config.toml
n_layer = 12
d_model = 768
n_head = 12
n_kv_head = 12
head_dim = 64
d_mlp = 2048
vocab_size = 16216
activation = "swiglu"
norm = "rmsnorm"
norm_place = "out"
norm_eps = 1e-05
positions = "rope"
rope_base = 10000.0
rope_fraction = 1.0
qk_norm = true
attn_scale = 0.125
bias = "none"
tie_embeddings = false
parallel_block = false
init = "uniform"
init_std_qkv = 0.015
init_std_o = 0.00306
init_std_up = 0.015
init_std_down = 0.00306
init_out_by_depth = true
optimizer = "adam_variant"
lr = 0.000473
lr_mult_up = 1.15
beta1 = 0.95
beta2 = 0.98
lr_head = 0.0276
grad_clip = 0.5
warmup_steps = 591
schedule = "wsd"
decay_fraction = 0.346
decay_shape = "pow"
final_lr_fraction = 0.0
batch_tokens = 131072
seq_len = 512
doc_mask = true
z_loss = 0.0001
train_tokens = 1098000000
steps = 8378
dataset = "wikipedia_en"
MLP neurons of a small language model. Each row is named by its layer, matrix (down: output weights) and neuron, and shows model dimensions 64-191. Each number is 128 + 32 x the weight over its row's rms, rounded and kept within 0 to 255. Numbers have three digits each. A neuron's up and down rows have the sign that makes its largest values positive.
A block is one neuron, or neurons of one layer that tend to fire together. After each block is what it responds to, as a language model described it from the Wikipedia text at the highest values.

L3.down294:171121169138119153144123127124143105094156178123096130128136155157127118135142150135125146116117124116113141131157145110153103107136140119167140105138129169145116193122153112129089156127092114154131103132172096164114143167158164148105113000183122127150130118140121118119087145124125054063151000132134159103099171110149114180110104111105083149121117183128111110106112121084110124144153
L3.down601:128111112106123140161141149140104098211097055143142127116159168108129081134123149139134145114116105135160154177130130158133132070148125088140197132104097142175075151144149141143091153137129113147190118133156117101088112122147179136146126054159115089190121121104108177074123115145146090088144083078145137127132141132179161147120129057107106151098067132108173131142129163111117078114171
L3.down1813:139150150087108140067135146132109075105127153113113118127134144133143144109104176148081104177139183094109094147144110137117111115089067140169138101128128174109088169139164133164131155131103081181171123155160076112168143158140096135083096097190125152107101153139111133129133114168135100097175102100109128145140164138142150153123066130123111187089103105143138135136190109114108116179094
L3.down1972:175114142127132167183105172086159099166100112197155131132132168150158087099124145091116136075136094135127146211151118072104122082134144114163156127129128152186110166126175129160100144142118135123170121128163118138121115153122173139169132048111151121155150134144105158125117116163127071086147000106140151080097156129113123149116107115108094163096084140087138094123124073084136101139154
Responds to: The last two digits of four-digit years, right after a century prefix like 19, 20 or 18, as in 19|54, 20|21, 18|43.

L3.down8:135170120115112097109160091189071105098130084139122133105148182140138084103143119125113134094113117157120146097126136127100105168177100113164190092163104091087164129156099166139095128161087196181145149093197097108051141163149154116164153116127156160142106082126195097059184132107138187166124123184099142186176099100107038157112134097175141109178088089133103127095103148145112131124145
L3.down345:147096095133138128128058110184108102142125171148125128107159163101195117172142134142125111089159123145142166103157127090121129114094081159132125120109169149144136100108095165066107155124087107148142101110133123142141168086137166129145075120146083136174171108099180139136156092076093172094140081132088107123098140098107095099130149158103130069164134146093163136134118090085125125115121
L3.down352:140089128178142201123158115092114135096176141122154126063155190136155085121093146115068110135122140092143113110108129144068155100144121149166179181128150124107114115095145116214108108142056126177102070152138107139120164141148130172130125151117168150135171128132114117050152126124125086089067056149125106097137087095150103071130110164135188083160107149098141122127088116051120077105129
L3.down1299:157127107129143106135143087145150112133155118112107144151120147102160089116130155122118111086087089081177097078183075175106161132078120094143174100166093183061159153129067092102104126108119146160099091099152084140168144200163123105098116181104156147096170109101167106093148058082118122126156086158100093139112160162227127150113076177153160093167113118152103108170133219052091134088085
Responds to: Uncountable or collective nouns for materials, resources and stuff, often finishing a word, such as debris, water, data, money, merchandise, equipment.

L2.down139:126096121141164158132128188129151172144117147118187134154136115140175071135135150112110161141152175125073136088106171118137105136094115109129140131110181129144131142138131094158162117143184148193124115143157141155139126115188173115118128115101113193149134176151093141134115164113200144173098107105119177079121134111129151148172093121150138127089150140174093100149131136077089143129118
L2.down426:135060129124122082095097086143153077144091113158115093139136174153130121129113124101131098116143148130144133140067154165140098120086094172162168150170152114114133126085141118148110129122144091144151087139118171120119111132096074122129145125166179145145116108107105094116107075128141091125139124127173168092090186129084142141122174124109126117122136150097119128151091092113108158129150
L2.down463:099160094129161046129129159127139172156109121142170120165177133150141189105194127101110156111129169049142135133142121091140077137168112101132132122073176133146138079111116142122096130186130117141130140146118150162153125137121103108119152134115109132107069105121142127069183155110102101140157165165146135145110143155074144110129100107133198148117117111077145127147116140148135144141104
L2.down539:152115142112082163144125142156128138115136093142084145120110149200133158135132053112156153107095093121166117132138123097113131137119082110131131144151081152117118087115126132146133136115127129133116121149088112086128107146132118112140134130169130175112121145136123077156116134157142127054105116165156119105161168118093113114132154122132104102145121122129133113137124136123111118144089
L2.down663:102158079153124088119154168095114111102181137131119129179128113097143098146167118098145087104092077155119124090096109169150106130115134106131152154145113105103117088131060105092179142123135124127095119139106136138186156151145099132139076179154108137127077165112126134147072129144150167097125107129143118135152154105151067137143167134093116140125104123120151126127138161111132088131114
L2.down787:135094129147152134132138095155092117152149161158162150112108151130146089119096095112101138149170078124127097164116164069173109131152172167138119087144141153195141156119134158176102133132116143070114150065172181098151135126184147189100124116076182173080128170133131109119153083134188171111082150160109166158133126094123139159157153129150127138184131175145196156111139165162124099100134
L2.down800:155094191139102109162111099114091141147092131163155119160079134145124132108157097087170116100137139097112138166144095126161154186089105191120141130160125137145151151125098105151124114128122067121108152121129160125149178127143170119073117144181122214150100118137132151145138151136109151115120145129136162103147118114133117150125095129106096117121123121117124123121094091089092110119148
L2.down829:145099148137124147133132111164124117122098124139107134140110135117120128113153119102140129126117134135162118126123113127136122111150125127149144133108133131129137142113137123145132129113106127126132137131137131098119132105129134151124131131150117133131136163141138097139084124131124121136130113152137135115126154148115121136099144110141116142118144140133120109152116127118104126115136
L2.down917:139098140121124106179117182192106136101115133118119166124081126090117135120077130147126086098071131092152149105122131104096160142120098099149130162137144133128151126134107173108093094173151121146140118131083126112127152119126139101142153112089107143159203116136122079092123090172097122075091090176155131132082085052144136138120143142115144113156107127178133146136148162125111135086152
L2.down1098:127102107137166110130066101126129138123123091129120174135081111116077138159102100097161106080098103166148168103152169171140126081077110106163114083120107123150137138045111127120134130079094147137109122117111130107147111096092140107167078104122110113136146148152056190126118088165090117136092095136203077133113110183143138133166177117082108115141140105127153088155107136137140071114136
L2.down1129:140089184130143127110119119141124173114115165119099160113125184183091130120137073145122089109111143151154152106145142118138129127149115118111113096139091116167083159133147107130125152104095131154056114098120166118144186108139121141155133165130135138057122167164167132125104118073080129155122097166099111167078137111168173126103130121105138093173143147088127161136142129077116126120144
L2.down1450:144089131164107157193138119124142140147171103118099113066144175130117069099150135107171098087131107111127116123113116113084123160140131133129130124129124089162147110111163127170127099110112105103144131107153087096137179103143143178123160103133140180116134163146107176222130200103159106113101081111113119111085153167127180082125144141155179114112135128103162114185180138141092118161156
L2.down1485:163143097129153118131100135156087129154093123120073137167101147129162135067166167129144149147112107033128124192098121146142140205120138135183125154123117172084109143156093131054163137084176129165099115119170078158110114126144155190137096094145099155161110144149057195113195105071170140138128149164210090109102178088131171082120158104180126102125162072146066123142121146063092152124100
L2.down1736:139132115124138111090100110145145123134146117143094144149133096058152135135079096156141160179093097099140140108082153132120150110139141156099095158180094147131129166165091075131140133128099169097076030159131186184123140076077142164076140132117148154114167100167076179095151096162172110178126153220150113106115139096124104115143171104171129107082137162074121084133126105123120122190167
L2.down1899:147161114120133125087117108137127139135116086144139151132151129143114110109130070094119150153129110147150098148097125141071156141145133163095124113147075112100135096165142160158101158131119131126163123142105149136128111110093123090130140112117116145118154163131092104143147116138123115132112125117151114137146095107141120092116148099106101182121102098131128113098134109125108136111107
L2.down2007:156162140186122104173129177172125142142063196128100153142136072146109157134164072077219175152104153130143133107057074113134184124127141144133122079086154151085100129128156077143119085158149107152150152117078163126163107130121167113136133135110193094154121106148125117129145117130116116109137157165144131149097110111117103140123098131135122106138090172103106159121215117143129194086175
Responds to: Final two-digit piece of a number split across tokens, mostly year endings after 19 or 20 (19|97, 20|02), also measurement and decimal endings (40|0 m, 18.|80 m, .41|0).

L5.down72:167185123145121109127131120096118144136168143123162139152120120116076161143130105156135064152147150144129173085166089137152145103071120110118109141112039123168156090141095117129137154148189085085119089088135175112137109148108175116120156097152128098133089101151125143067133129115184175130107161166157130197115105123122132162140075111100113113130115140160180129114131120099121130126097
Responds to: The final two digits of four-digit years after a split-off "19", "20" or "18", mostly 1990s years as in 1993, 1999, 1892; weaker on other two-digit numbers.

L2.down217:144100108226168099109155135066091052087148145120068136091104122152091125148143095161087137125094187101165218080123165165128144168133113141072160088130226165120083143090126103102108111098131117154141146149174131164128099106137064159234169117198126158095183106143112123172115123099125165160136158114131129047131099084150094179128112126096084127146118126158074146169166094146097131155132
L2.down396:156120120063159073034144125143156115156145113059107130125165085116086099164073083145155127107141110090144076102163127110132176133159065088099135117173124168107130190099115198131117132100122124111111102119170127146176097133117087129129115150162122152129129186142157175158133082109114143130108121141098144098170162084118104146136096195096173128101115131145104176085113079139120064135126
L2.down406:111085055129097146140151150120114102169189173107119204145133119106140112029104173112102121140122090104142165171075149192121118167165124161136110128131168171169094061160135156091116137175137137139120115137096132112194115137168156166155144136176032104125137154191120146117143189128134201167104173143130141158145175080154074145130129128106155085158091125113131130152117148144073125137124
L2.down469:143159164109163131115110173142135141140119164145094152118107181126109141109130166166097128098126148128128111128133133103113059127173163145139156140114090157160126078151130105118127114171144136103100119176133143162136062084128136170109135122116127132097150138128103117134146177113131113135148171147099139131095139098136173122133180138089134066144147123103124156173097095114144181085139
L2.down518:194097106132158134160131168105149075085139104084144100091121099167148126100112088190086141160104143118163092120153175156106117138125149093144135100168160114136059113054100159137127133109133143140112100146165146157149123116138153133130132135115132233126115131138172132107198134090099159113109166140124145074149140165124147193170119101181148146148152094130116134108115172145138116113093
L2.down524:122152124146152139045134194128153198146110116098080111104134130110148137152108127094190151211086154074149092119163150174089144110151094145104151073140109104130134128135099138095126129143136131118096139148126177122147119100171062158127118107138093155110115093171101156143151105113105145155086136121190110089098152128120066148087138042109098173166170142135138149090181099117173136131126
L2.down536:143167116161143098109130124099155114114108174123093169161110139111089151159108111195111150119122115130099094095135164027142137148109103167143097131087139167146141129184168119081096124205147127079178144119114139137100164146073148109164101175185127081123112143099096083107097135160155070087146138137119073170047115139126100148157141117167103111112132180134155147099180138146202111148071
L2.down816:138123136139108132158120094124131149166097144075153166088123133118129096134155109106200084148046126096126167140090082102092171090108159097134148137055118176073096114101159134158103058109129114115140100121076135139091067150146117140047093119125057167085148097075137092118101152088181128149187137153199193104126121099198128153136127171184128125136137121151114125128126152137105122142115
L2.down989:108149135133117081135128141140170152143145192204126104169099111104045098177184084152125122098089074113132079115137152104143144095138137163107073101152114123099098129133119164140048173121152100114091123131128154149120183096159080093144159144169183114116042114097139142171116070155133121131127098128161120113122089173098152137157141120098129195114125128134145111124137072070140130069153
L2.down1146:098071133100115084117111110085168122146179167163164129124178102154126138167138157123125085124105135184097106173150139123162135104073124125176177151178164096181152155136117110178165157085113168196164101105199120139125103090112117173131094136084140094106150119138125125110146183142166168124102123130140126151075152097137095103137142139107076149152137161115130042166103175155167105151100
L2.down1462:121118121155111131127136106111128150098138136109092148105135103102111118152152135135158118142085130162149101131094171087146127186086117181131064130124133082122135138102185122123135148142096164137137113185129118130103104117140164179140125104125148159110100080141141144166097150099109158194098166083156133166157130204114116067177122129128128133151167192124118104120070148120133137119108
L2.down1558:090088072034125103075120098070126084115165087138198103144115164187184144191132053136078144147150131137116169157135105136175101113059102146163101123134147138155163097143146126109089091136163177093161097065057143168108136133088128125101099140118116112126081138079152123162091154097101159110159155096142177123134177131144116107100104118170128122157130118094145104106150152137096124149118
L2.down1613:158138122120142189113099160097086133111097184085160090036098157165109129164159149144122091126095110121138113122101175144196105115088184118114110135131183097195123127103141160195137118177202099159137147154118121138078132091136115109120110164162145184087090091129124092086108109119144160120122142197153131106148133117157091147116059144093108139175107120132073072148131084098197109142124
L2.down1714:106165126089095143126093166117140099125087153138109134101082112137067116146170132169114105150151169122131105073113149133126097137147176092114140180107197121152137131128122037086137119149157076170166127117094121110119125130098133178154152128134156173150169175156153110129142110065171120171129113129105088102152129106118101147108147122118109136144108117157101144118115113144156125140137
L2.down1782:152196065121064129151135091127102151093154106170149118139101130130081144133091113153092117143124104108151089150151095076137106152135094138150160108113097155086159150103138100137148159099113129139104098130074142064155102055122174117135128102138106119107089165107098076144093122149115131153090115066028168148067183104109184108174159133107115156159110132150077158109126131113138156173086
L2.down1956:110125156133149117174142157134087116131130175097077104149111136060110173172096123166121126130089120115128135102091197119145138091076114127135124150113133123132077109146152101129119155124124126183115178121113106090106117162117136147107150187051097208117112132108131146166155118086082155122103178167160156120144108084137097107130160134131132161107132131136113156144108166129128096074125
Responds to: Header-row words in Wikipedia tables, especially mid-row after a pipe, such as Date, Score, Year, Candidate, Votes; also the |---| separator rows that follow.

L2.down4:180150150098080111127026139097071139168120099085174091147142112140136116174135156145129133119135177126152126093180127139121134113123149132132106131127139196135132135132096151130107105144134161106096114092181086088173125066109175161113158151119112150142193086151131124133105132134117135102138157155109146103161102130182104097059151106122156112124130089081146134105131143150139105067103
L2.down189:144128154125091164072021149034118149125146122160175088144104152105157135159186149115122129078124122138163111141154108144152107107098133147105104148147126097106101167097160143122133131178181144120101143124147142105129117075118179134124219125099107143138099129159072133091118171118086101095125103122105172112125119156144179126118101051097133141129165116118090116127161111105170153154172
L2.down336:168157181111117196089072186076108135206135112111122093150112159171110131110160134156135118145069132139173121145151181096161150096117155135119119109159125152179098165129134161098124115141137139105109145135161112126124105080158150135150155096181092093109143101163092134108175155142116078104149143100113132130159133149108124135013086110137086106133091153140135140043168131093145072132076
L2.down762:144151096162122082099154109128066146112139154111139199120172140177149084104143159137175071109114126180121119110074197125175128134150141130134171083185129105091122136090195134166101154098145099101197087150135092141101127137154084108065071154144130126147153106141117142117144114117107167128157121168095126155090146111102190141112155178177107120132126050209087116115116105087087123148141
L2.down873:205113150143162134174128081139079140122037102068135096123068127144099114123133106171108108163207132077170162122128146150146103147110109091106150109108163153017130132162109131178148157012120108125095177119148105086142138091188136132072175133102133136079122136123182111140131144116096104109143173085164162102150136144158154106125125083169103189127133115129130088177106123099103116125142
L2.down895:119146131109173125134084061159072112156158136127166154111143127144119109068108105143097080098115146161129118136169161133082143176202109100154113113127090096091109088145144143139104144157126118127092126170124140116135107097164177113154158196132157088091136161085147149127122164151130151134132130117171150149107160130122153119120155126088133152158160123112118135112136096156065055144125
L2.down941:117167106184062079090139113075078157132156154131143085140117132156097099143141140157200120131148136114170041168184100079189140138125139135133183155160172153142158090081051133138083149118098156116104172164138204131125119070143130143122102144107147162132108169137080094111101165171058148146096158125129089146087085104138121190080118123128055117132115149078173176093140103123103174233113
L2.down1005:121122115083127113081140129094097108155097169117139044196150164197130048120110147113095132154125155142179191114136121161077105084097173172122097109159164169160117119117134161119083123167159194085128180105149054177091152143124165123171116127174112091103212128131095108114100133132099196145180141156109130119122120138131125163115135110144112133100096147060133130115087090073106082166093
L2.down1085:102078122127119107135135144117096138119162109190112159061112136127142097129154112178147122146072116099114052136157093165178105097164152163136076174177157123119122178149110154189082171163167092150104122115135132096093088113134124123115087124122145168067106156104093121119131093120140144138156078094068130117153123149143114192167109093120119058117093212149099136134112104170114160098152
L2.down1117:125105126136130112117166082147137160138179110106076187115109142219086171091139088137053110142105117133112108113146153083153116097103067107078140093097146119136101163158151119181130205079103089124125111140135138134200122133196134143093147115110135142163135127148098123182141102088167071158121113141137094066115201114160099120100166136132129081131120146124128095167179160136124108117141
L2.down1177:132122069048112138167076129129125054157146145102123104160123128134196106115129076117105095146120118129145150129141118138169150088191139123122099098218166120125136181101136146170117157073212123138071124126097105126106106114146170120101107081099103107178153138100159133172094091124156143168128210162122140139187076154082065103111139141104103107183131098099123082070159156120115136140143
L2.down1180:161120169173199120103207117124121198171133148087125193124145221136148073099149140115170133123168150125155107104138122129233131151148131146111168141153235094113131146115141105154139119131069191189104144121130131150141110064191152143109044121139103152109102099103186210110107118150100132153130128147137126102079123139126067095129217082088180112145135161110118117152093115192148100127089
L2.down1617:134125155165177164125106152145104118166123079096164141126128151151102083151168153100112090145100146161152057112150129151117094127177078082186136120193110044148150202127157098230130173104082148189123099128091152120138074074160061130112141122163111147141116112144072091141095149126153117135078142086114154088093091132102157132128095033124099167137091152123108148127170097166076102183102
L2.down1804:158109066143144110107090114149100113173106094095195091139136144167153120123116124192077073183177164179146168172153173150137126153123121133109152099150152120173150100075118104116093063100142159149138153104178175060203137050177151149124104134105100131119216086106150159125122102183093129139146191120148135106055139127146151104066116086120107179148124116056140112096140120143132107158083
L2.down1901:164118150128140176048055160115112146153050091130202121154170155163117142164125144151131142121099113170110178130194183151101154145155138143114113122141184127186106166141103141136137133151149148183121124133156138139157135107149105163123157179145049115163121091142115109174171129123111122151154137126120125121139101127101161114087095119141123129164134134046162105121103121148079116131119
L2.down1933:088165188155139072115115055170103144151119111122185130206140096150073118162146096115120102100114080132140143144110155164171103132172155136089063109162180114149118096163154112145129157107155134126112070105179125177162088135154131143118074125073061111126153114139137143104109162091134117140121128173141182065140145147121146118074120135118114134135098099050185078120163124139118066157151
Responds to: Words for rulers, officials, governing bodies and religious ranks, often split pieces, such as King, Council, Minister, Bishop(ric), Vicer(oy), Sir.

L5.down696:142138159158105105091143070152150069127097111108112122170174146132048127179119087147104106158132138149085149116187123169097122117159170135098135145130075182137120104146146164084092079154154122127128240131185128091091070165132107140158105103111129120162154118086133155160126133094122120160129137104147133149127124129108165101170134140118185126120082133098172143163095148130124122102146
Responds to: Common nouns ending place names (City, County, Province, cities, towns) and linking words like such, either, which, this that introduce what follows.

L5.down1128:114074061147108070115192082135135116157133136156113143148108108146153154117102103179110106106114172109126144139155142132151114151106115067120127117127120117113207137112087087134127197088163136113165116130228070139175179086213150125123102167163125098097138138161082133109110192147168121135180084131174149137104188147147077130106079104142166096172150147139149166162157161163105137120123
Responds to: Common nouns for groups or abstractions such as women, Men, children, power, often before 's; also Mr before a surname; otherwise scattered.

L2.down18:137199032131088212158131087101144108098139107190081147185131114033122155117097134125139170113102109174125143131102088101131132154085101161137134129077148147117054098127142109117162170112153093143094114134121159144128131087091086161099043066116134112099097112184103162104087115104115101106127132130128145117150110114165137126139105149144174178107122099176143114138106114067184074149107
L2.down26:201135156154138108102122103122145154102121146098105138177139165127136116109087116115098120111141127123162106135128130165164123128161134114116123101133152124181147121086164109105134111146142154128180112154169191114125103132168136132096172113145113105115141144158106121086133125107145118175116146155185175111128117142091143112091142075138174159097104141125141035192111139143157201141130
L2.down138:099102082129141059157139080123067116111098073079145108129140116119162184153121184141100130136134144149101079143112126175098131115101073118144196153137083100119112161127196138149195179112137145116117066118177104132123146185122108140118151103166109153150094084097047157107149142056153121155135104140144160144083140141145202141099120092128133141096115140125155137148120122120111102145125
L2.down213:138173212137119105155131122175123132168123113074138063156157119123113122103145102102147115136121074080133137127143118120139103149104162103058126124104024146095136141132086091110167123126153115132119104159168111175082115114144190135126104171119135141135085170120077097129118172095167140095133163125103147093127174123126101121104115111149145156129091141139197142111114163103096113151147
L2.down367:147054167097107156123131103147166152138051160147145108165143156108142096122155142118146120129126128172134116095105124168134108113121059118104102144172133024160104092125166122113148151150122159126160182172056165108150107088188202159151063160153163092117122146144154089095175110108094079107119103093138112089127165191142082124119102138120104141128157113099156072108112090117099198136103
L2.down488:131104137098101101111092147101127100096141118146061151194173147136187159154138120104100142110163203179109137113099093087115143144153076144181128118151118102117087176112173165109169124170171170057141067122140169196112173170147078125133081122072133144127137129167079077161100127131150138117154109140141055148143191132138099059122137158125141137106114057129116102127107143109132175133089
L2.down677:133166102182101058105080097098090161080109143096071139142149124139157122088144152081103093116148151163169081130165063082123144095132063207083173139070077147098155060081087130148142099161125126081152167059085076168161127107145115189185122113209127125099135088080125061116145108136105065089172136110103156138166158133186174190116096139152080164114078109110104097168096135129111138092094
L2.down707:096109114107107123109174110106145154119131088108120085096084135156116166140116136199113139114107132120144130124143110145157117127131144172122128130143158151100150180152095101076185103138197075099142070113199088063056189211166147109159171067109173132135122091121116130153173136115108134067168150126121120131103151120188145181160162161146118106118068097160112133126154139215112126081202
L2.down815:062117134110108188162055131125138136089078146119132113131164104091157108101184111073121132161093129120111116107163116156109098100109150115088123142112122147136078116128134118114157123124169133077179204088139113105133176179104120211095113053098178153164088082115141087095088205116166128197091105123115129126072153113129149164177218137111103040071135086082160092096150137122059122149111
L2.down1226:163132137145145097115085162124113155158096116134162064186119161091152152160096081068124099064173179137077111130129158181174161094118132105146136154129121160137136109177062109036076136125137147095151127146192129112112152143123113127175123125110110167127091124139093154106105125152162113149127178143109099124115109088127157141072125146109091059130088137124138154176182121110093152149113
L2.down1333:131128070171157137141150151125148182128084152111094131087166137151136116134050125080118141165154079079136109137131075103119117177104179075102145136114177207113116123113146116126133185142168148158118124067125176123101116121155116142101100148086139165109132154134144126121127151095198164092126096146110142159101185130172188137143063155154111099158078106102088058120127186122078136132139
L2.down1517:145096109122048060113106120109143120118158124098092180190122146142136149125129066103135100152084135160100156172132119155144118166141124042090167142114145107096174161122153101104066107176169133141157068144138099094084160129118144154133142130105118118063137103112098167111093146118146105131192132121135139160153155089085154154146147133108092111125147112124168112094054149179104143133080
L2.down1555:201194129160129131139127157146097140163107142078160095111205114182144127131067162090157135154107107128113097098137088113184175097159135129084138137122132175081125150125148142104153152137119101139138128133156127102104171114136139128124130165144091093138172135091114150069125145123066159106126139143108132134092089116133094191070099148145080103176080095120203154149110117108109118137131
L2.down1578:111145125185138128181157103158115164120129069094156167145134164105161150110102118154114132182111106116119141121160106098119140121047122112136141083124106136108147138145101112152157106144154107173197102129133108124120143124130130140130167125133121149147110126174133117121149092138097138096131144180135110122102121102130121096124114186077169119210117158138100085163083137080124147120108
L2.down1675:123120171180200101135128132138090154123147124119098137160167134128161112106196165085158113126130104177126097117133112121145134123168129154116102148084138142077152175128194112104099146144090137121142072104149155193067134115127101108193147095113117100176114081165161125112118085120149094149148138105151094083116115167171116123130133119084139136093113130152139112132126106089157128151123
L2.down1772:158100144163104159117128127169163172122120131169159123189135142083118125132130132120101156105164053112129145152112116144168120119142063140143090147090110156130113144135097160088141108122148139140121082104134123099105140170108073123123147129141159054122093113141141155084210197077087114118130120183109107178139139111119145066118123130142081116103166100106108131148090154111103105109095
Responds to: Nouns for energy, fuels and substances, often heading a compound: electricity meter, gas station, renewable energy, clean water, milk, fuel; some weak hits on name fragments.

L5.down1205:163118141140113134191215094175123149144100155165129142073107069181164114123152126110148127114131132090126145109116066103132169093093140119142179124094154104085123059102112067064143105145115087139197101061090084127134127155146135131182148108175145134131123048156134135147127205115122112118123127084129096131083114120109147114162108142140131150126181118132121072141158134135106202136128
Responds to: Predictable final word of stock Wikipedia phrases and table headers, e.g. Home runs, living together, Pts or Notes columns.

L3.down452:136102169056139146152140115152177142165138135106157111170068084132156170108154121159170146134070106124128103109102106172134110172166126149101106135150166132089136149126145152175170196157142130148113157121111133131149131114186135132108087092116098178177073121129097157168176097118144183116186101179127156076147143126135155090127154155156118073096137146097136141110118116119181132132132
L3.down908:123182129115144150101163121147123109114125161107129138113137110134118098126139112122125153131103115069119117200130176139078143088138107067127162185110122057127144128138125103170132096112076139146135141119108114095146111125131089118160134091119141132140148113073149107101099137124095123086145000139141101116175143144156156145126145197161111140119101149131127147161094132178133124122118
L3.down1638:129132119147124125146119138136137144126124128139120138120131114131125138119113102135122121128130109120126114133129133126133121130134125130127117126114121124129119116124114113128142150120124136123130124142112126131138129120116107142132125139122149133110129130135115127102114114133129137122110000130122125146139117147132126134129127136124115121134122137149133131117130134112118120122115
L3.down1691:118077121108144086089129158168153141090154117156160155097145144141128139180122146132161103114159114083060097066072105120124138139068128159161121069118052161104086111113136112129156156101176119132142130112111083130176106089069141167109130119082125147217101131182106093157106111138093129162113085144110142119113146140110113096165088140125144103195116154089097174144066093144125102138092
Responds to: Column-header words and the markdown separator row of Wikipedia tables in sports, election and discography articles, e.g. Time, Votes, %, |---|---|.